{
  "n_layer": 8,
  "vocab_size": 2048,
  "qk_norm": false,
  "lr_head": 0.00694,
  "dataset": "wikipedia_en"
}
MLP neurons of a small language model. Each row is named by its layer, matrix (up: input weights) and neuron, and shows model dimensions 48-143. Each number is 50 + 10 x the weight over its row's rms, rounded and kept within 0 to 99.
After each neuron's rows, "fires on" lists the tokens most often at its 100 highest values on Wikipedia text that the model never trained on. A number after a token or word is its count.

L4.up327:44 48 57 58 67 49 49 58 61 53 35 43 48 50 28 33 42 52 33 42 48 60 65 62 49 55 63 46 43 60 44 50 45 58 46 51 49 54 48 44 55 51 39 46 45 54 46 31 53 55 52 52 55 58 34 54 79 62 34 53 59 32 63 70 38 60 29 42 44 58 47 36 57 40 42 40 50 49 56 35 58 36 36 51 30 41 60 46 38 44 57 42 33 47 63 65
fires on: " a" 26, "ro" 10, "l" 9, "r" 6, "ck" 6

L4.up732:51 59 49 48 39 42 33 39 48 70 57 57 41 75 37 53 54 54 50 46 65 53 32 59 44 69 49 43 43 51 60 53 51 41 56 32 47 37 52 60 54 56 62 63 60 46 36 53 30 46 23 54 56 35 56 38 29 53 55 52 49 42 45 54 54 54 45 49 43 64 66 67 51 48 48 57 52 43 39 46 61 49 54 44 53 43 47 33 40 41 60 52 48 58 53 37
fires on: " wh" 20, "ur" 11, " most" 10, "l" 10

L4.up251:56 33 54 34 55 49 74 56 45 57 51 59 60 53 46 42 61 56 60 51 40 48 57 59 55 51 55 52 46 37 49 55 46 28 39 50 37 56 55 42 63 49 49 48 35 56 60 52 42 33 55 53 52 42 57 48 65 75 28 72 45 43 57 41 49 46 60 53 47 31 51 40 48 35 52 50 34 52 53 58 42 39 57 58 49 33 48 51 52 51 56 45 40 40 37 57
fires on: " |" 34, "ect" 9, "ed" 8, "ated" 4

L4.up352:50 32 47 42 51 37 27 49 48 62 67 61 53 45 41 36 44 69 65 68 53 42 38 52 53 55 35 59 63 58 61 66 51 53 45 60 51 42 44 61 49 48 56 30 36 60 57 52 44 36 46 38 46 48 47 54 54 43 36 56 55 29 48 37 59 46 66 60 57 38 52 45 71 46 40 49 46 53 46 55 41 31 45 59 45 60 55 51 51 35 43 57 55 54 61 65
fires on: "c" 25, "a" 11, "g" 9, "isc" 7, "C" 6, "le" 5

L4.up18:42 43 62 66 44 59 52 38 55 59 60 49 53 56 57 38 64 43 57 48 22 40 45 47 48 71 50 44 53 37 62 29 43 56 48 63 43 52 61 40 41 46 45 51 52 39 50 38 62 39 56 47 35 66 36 47 47 49 67 60 45 42 46 56 55 66 42 54 47 47 60 65 51 45 53 54 43 50 35 60 47 27 44 52 57 81 58 39 68 31 45 48 54 61 49 49
fires on: "s" 49, "otes" 11, "ies" 7, "s," 7, "y" 6, " and" 5

L4.up501:58 54 52 69 48 39 40 46 50 51 43 48 47 40 50 35 63 42 40 54 75 52 41 60 59 48 56 64 51 61 29 58 58 36 41 73 45 62 46 72 48 55 61 39 43 38 56 74 55 51 54 68 45 42 42 61 36 54 44 52 37 55 54 50 46 49 50 75 50 31 49 45 49 38 51 42 53 46 47 35 31 55 44 23 42 59 65 46 53 38 60 68 49 56 56 46
fires on: "est" 17, " north" 16, " south" 9, "-" 6, "res" 6

L4.up618:31 51 39 23 55 58 65 50 29 61 44 31 34 51 59 55 58 58 59 41 46 73 45 62 34 42 65 29 63 60 45 45 33 56 49 56 39 43 60 41 62 61 52 49 36 58 52 53 40 38 54 43 48 40 42 45 55 48 48 46 47 46 68 53 43 45 46 49 53 58 37 53 51 49 56 58 31 52 49 49 76 52 77 61 56 55 46 56 57 50 57 49 32 67 48 61
fires on: "ro" 15, "por" 9, "ub" 9, "ig" 9, "il" 7, "ron" 7

L4.up673:33 48 41 47 53 42 64 39 55 43 46 40 35 38 53 65 50 45 63 49 18 61 60 58 52 55 53 39 57 56 56 43 51 53 26 52 24 42 54 61 48 55 51 49 37 54 59 54 41 59 40 48 44 45 43 66 61 66 51 54 68 54 42 59 35 60 50 49 54 49 41 47 52 46 43 43 36 44 52 63 47 56 44 57 52 50 26 53 61 49 82 53 46 57 59 45
fires on: "ac" 22, "et" 20, " Californ" 7, " from" 6, "d" 5, " final" 4

L4.up385:42 71 59 50 44 76 58 40 42 57 61 52 49 43 48 55 51 39 52 52 45 37 50 55 62 39 47 56 51 50 66 68 55 59 53 34 55 36 64 43 43 44 54 49 40 56 37 38 55 57 46 53 43 50 61 59 42 44 58 55 27 52 48 56 57 55 56 63 51 26 72 55 58 47 52 46 55 64 58 45 43 41 39 66 48 58 42 57 60 42 60 46 61 36 46 64
fires on: "p" 46, "t" 7, "d" 6, "ith" 5, " in" 4, " to" 4

L4.up8:45 36 58 44 53 62 63 64 43 31 40 60 38 67 66 67 65 61 36 53 36 54 54 41 43 43 37 35 38 40 44 47 35 62 53 47 43 56 51 50 46 64 41 37 58 63 55 41 56 65 56 46 28 54 62 42 47 43 55 57 56 50 36 43 65 53 64 41 52 44 49 52 54 48 50 63 51 70 28 64 57 44 55 49 55 33 40 48 45 60 41 53 49 68 50 52
fires on: " s" 13, " of" 11, " first" 10, " under" 8, "and" 6, "K" 5

L4.up184:48 36 41 56 41 51 51 66 61 52 46 55 41 61 65 64 60 59 61 45 58 43 71 64 48 63 59 51 53 40 40 55 44 23 50 51 70 65 48 43 52 38 23 43 43 67 64 52 48 54 60 42 52 58 57 36 35 51 57 59 39 44 44 40 56 48 64 54 52 59 50 45 57 49 35 34 57 48 50 42 55 40 30 44 63 48 73 45 42 46 54 40 51 36 63 37
fires on: "m" 16, "ro" 15, "re" 12, "r" 8, " e" 8

L4.up156:57 47 54 53 48 62 39 49 54 47 41 59 57 40 53 41 61 50 57 29 39 62 35 42 64 43 66 54 43 45 57 30 53 43 48 63 62 55 46 48 48 53 54 65 49 60 45 51 51 46 41 39 57 59 54 53 38 45 49 63 41 49 64 40 57 64 44 42 31 67 53 39 35 67 61 53 50 69 43 52 47 58 42 33 39 42 40 52 57 50 34 54 42 70 55 59
fires on: " g" 65, "ang" 8, " G" 5, "g" 5, "oc" 5

L4.up554:55 38 32 75 46 50 53 42 67 39 67 64 52 43 60 59 51 34 64 60 55 37 51 30 44 51 56 73 49 51 47 60 41 43 55 39 53 45 62 34 45 65 52 42 55 46 53 69 57 56 60 51 41 28 60 46 40 51 59 66 58 52 45 49 46 63 43 51 52 54 68 64 44 64 51 45 59 57 56 53 31 50 49 67 46 43 58 63 44 44 37 41 69 32 46 74
fires on: "S" 14, "ir" 13, "°" 12, "t" 11, "it" 10, ":" 7

L4.up535:47 56 41 51 45 59 35 66 47 37 61 53 60 63 53 41 58 54 49 49 31 65 44 53 42 43 60 54 49 55 37 53 55 41 58 66 32 56 52 46 43 36 46 43 53 58 50 57 37 36 31 51 47 48 47 67 51 78 56 48 55 25 31 49 43 56 47 46 69 60 70 39 36 37 56 40 59 58 57 56 55 59 56 43 52 42 55 43 43 61 56 46 39 46 52 66
fires on: "il" 15, "oc" 11, "ican" 8, "or" 8, "ac" 8, " the" 7

L4.up340:55 37 68 37 54 57 50 48 48 35 33 57 42 59 29 45 45 56 44 59 42 47 36 57 50 55 50 61 50 62 41 58 36 57 37 43 74 65 46 50 43 66 65 52 54 78 17 41 59 47 43 52 51 52 63 53 43 43 72 67 44 47 55 43 49 57 38 52 46 51 54 56 50 49 44 60 58 61 62 49 41 45 48 35 55 57 50 44 50 49 40 43 47 44 46 59
fires on: " conc" 11, "c" 11, " am" 11, " ar" 8, "ay" 7, "ag" 6

L4.up343:71 58 50 61 45 44 55 60 49 62 31 38 60 56 73 50 57 52 45 40 45 52 54 45 80 43 45 45 57 51 50 47 61 55 44 70 38 39 62 52 53 45 67 67 44 57 42 60 61 77 58 44 43 39 54 46 49 39 61 56 58 44 49 41 24 52 49 51 31 56 66 51 56 68 50 54 54 65 39 60 56 52 54 30 44 43 49 44 57 46 45 37 25 53 51 57
fires on: " ch" 34, " prov" 15, " Ch" 14, "d" 14, " d" 4

L4.up96:32 30 35 48 58 53 60 47 39 61 47 44 50 54 52 46 63 55 53 45 11 51 50 44 60 23 66 62 63 60 39 45 46 52 56 63 53 59 51 66 48 61 45 58 66 56 71 49 62 53 53 57 48 47 57 51 40 47 67 71 60 52 67 48 65 44 59 50 59 31 58 39 46 60 36 50 61 54 38 59 59 55 42 53 49 45 31 42 48 47 44 61 48 60 41 46
fires on: "oci" 19, "pl" 9, "gr" 7, "pr" 5, "ecut" 5, "g" 5

L4.up766:48 35 43 60 60 72 47 43 45 60 41 40 49 32 61 50 43 55 45 30 57 42 55 42 44 33 56 55 41 54 39 54 48 38 39 41 59 61 55 49 41 47 52 51 52 42 34 34 57 33 43 47 44 50 50 44 59 43 61 52 46 55 50 53 49 64 20 69 47 55 60 53 46 38 30 30 51 48 51 58 59 22 51 58 40 56 41 44 54 23 54 38 59 51 50 55
fires on: "s," 21, " of" 21, "ly" 7, " in" 5

L4.up333:67 34 48 45 62 56 43 56 55 42 52 55 47 34 63 77 63 60 55 62 40 52 40 52 58 32 29 73 56 51 35 36 47 33 30 50 51 48 47 61 42 33 49 48 40 60 48 55 55 49 46 43 46 35 49 54 65 37 50 29 52 41 58 60 41 63 27 48 67 57 45 32 46 53 58 65 51 44 49 39 48 41 40 44 39 52 53 50 35 63 48 49 47 53 39 59
fires on: "am" 14, "ill" 13, "k" 10, " left" 9, "hen" 7, "cl" 7

L4.up429:55 51 64 57 59 64 40 53 39 52 51 55 57 71 62 43 59 52 42 55 57 52 52 54 58 60 40 66 62 52 46 49 53 36 65 31 62 36 63 41 46 44 57 51 45 53 62 52 50 53 47 55 41 47 40 42 41 40 55 37 44 54 75 48 59 58 54 52 53 52 54 57 53 45 57 47 63 54 47 54 41 38 52 42 40 58 43 47 29 48 65 49 51 38 40 46
fires on: "\n" 17, " man" 12, "ard" 12, " back" 7, " co" 5

L4.up691:52 40 48 44 64 51 31 55 66 36 32 45 47 50 60 46 51 50 46 59 49 72 38 35 26 49 58 33 62 46 55 39 45 36 40 53 50 47 57 32 41 46 49 53 59 53 60 44 42 40 44 51 28 52 55 50 52 62 63 56 47 47 49 38 40 55 39 65 62 60 36 60 55 65 43 50 57 60 49 57 51 33 40 58 55 55 46 28 39 52 55 52 57 39 61 38
fires on: "n" 22, "or" 12, "ory" 8, "oman" 8, "d" 7, "ip" 6

L4.up619:60 48 61 48 54 41 44 33 47 69 40 52 72 39 59 55 41 48 50 46 36 51 45 52 72 56 65 48 48 63 67 46 38 52 45 46 50 55 34 36 49 44 51 50 53 36 42 46 48 59 56 50 55 49 63 54 41 48 61 62 49 49 68 27 41 56 58 65 49 53 50 49 61 45 63 41 61 63 59 41 58 47 48 55 44 34 53 46 33 52 65 61 31 45 71 59
fires on: " It" 22, " is" 12, " it" 11, " was" 10, "t" 9, " which" 6

L4.up762:34 55 42 50 56 52 43 36 52 59 51 49 47 56 49 67 58 59 52 59 42 47 68 57 45 63 48 75 48 73 61 37 44 44 53 63 56 26 50 38 69 40 55 43 46 53 47 64 54 38 58 47 47 54 30 45 50 69 49 63 55 69 57 53 52 51 57 39 44 27 51 42 47 44 71 38 56 45 47 75 59 44 48 52 59 63 39 48 50 31 43 49 53 34 42 62
fires on: " |" 20, "g" 9, "°" 8, "et" 5, " tr" 5, "all" 4

L4.up734:49 42 51 68 54 47 43 61 52 35 59 35 37 48 73 53 52 56 32 55 59 39 55 49 46 40 72 27 47 52 50 60 58 50 35 31 67 50 34 48 63 58 63 57 57 36 51 41 45 49 65 40 49 67 70 52 49 54 56 46 79 40 66 59 42 49 49 52 59 54 51 69 62 39 48 41 52 49 46 80 40 61 51 41 56 54 38 38 44 67 46 61 50 65 51 55
fires on: "\n" 61, " ch" 7, " met" 6, " ac" 4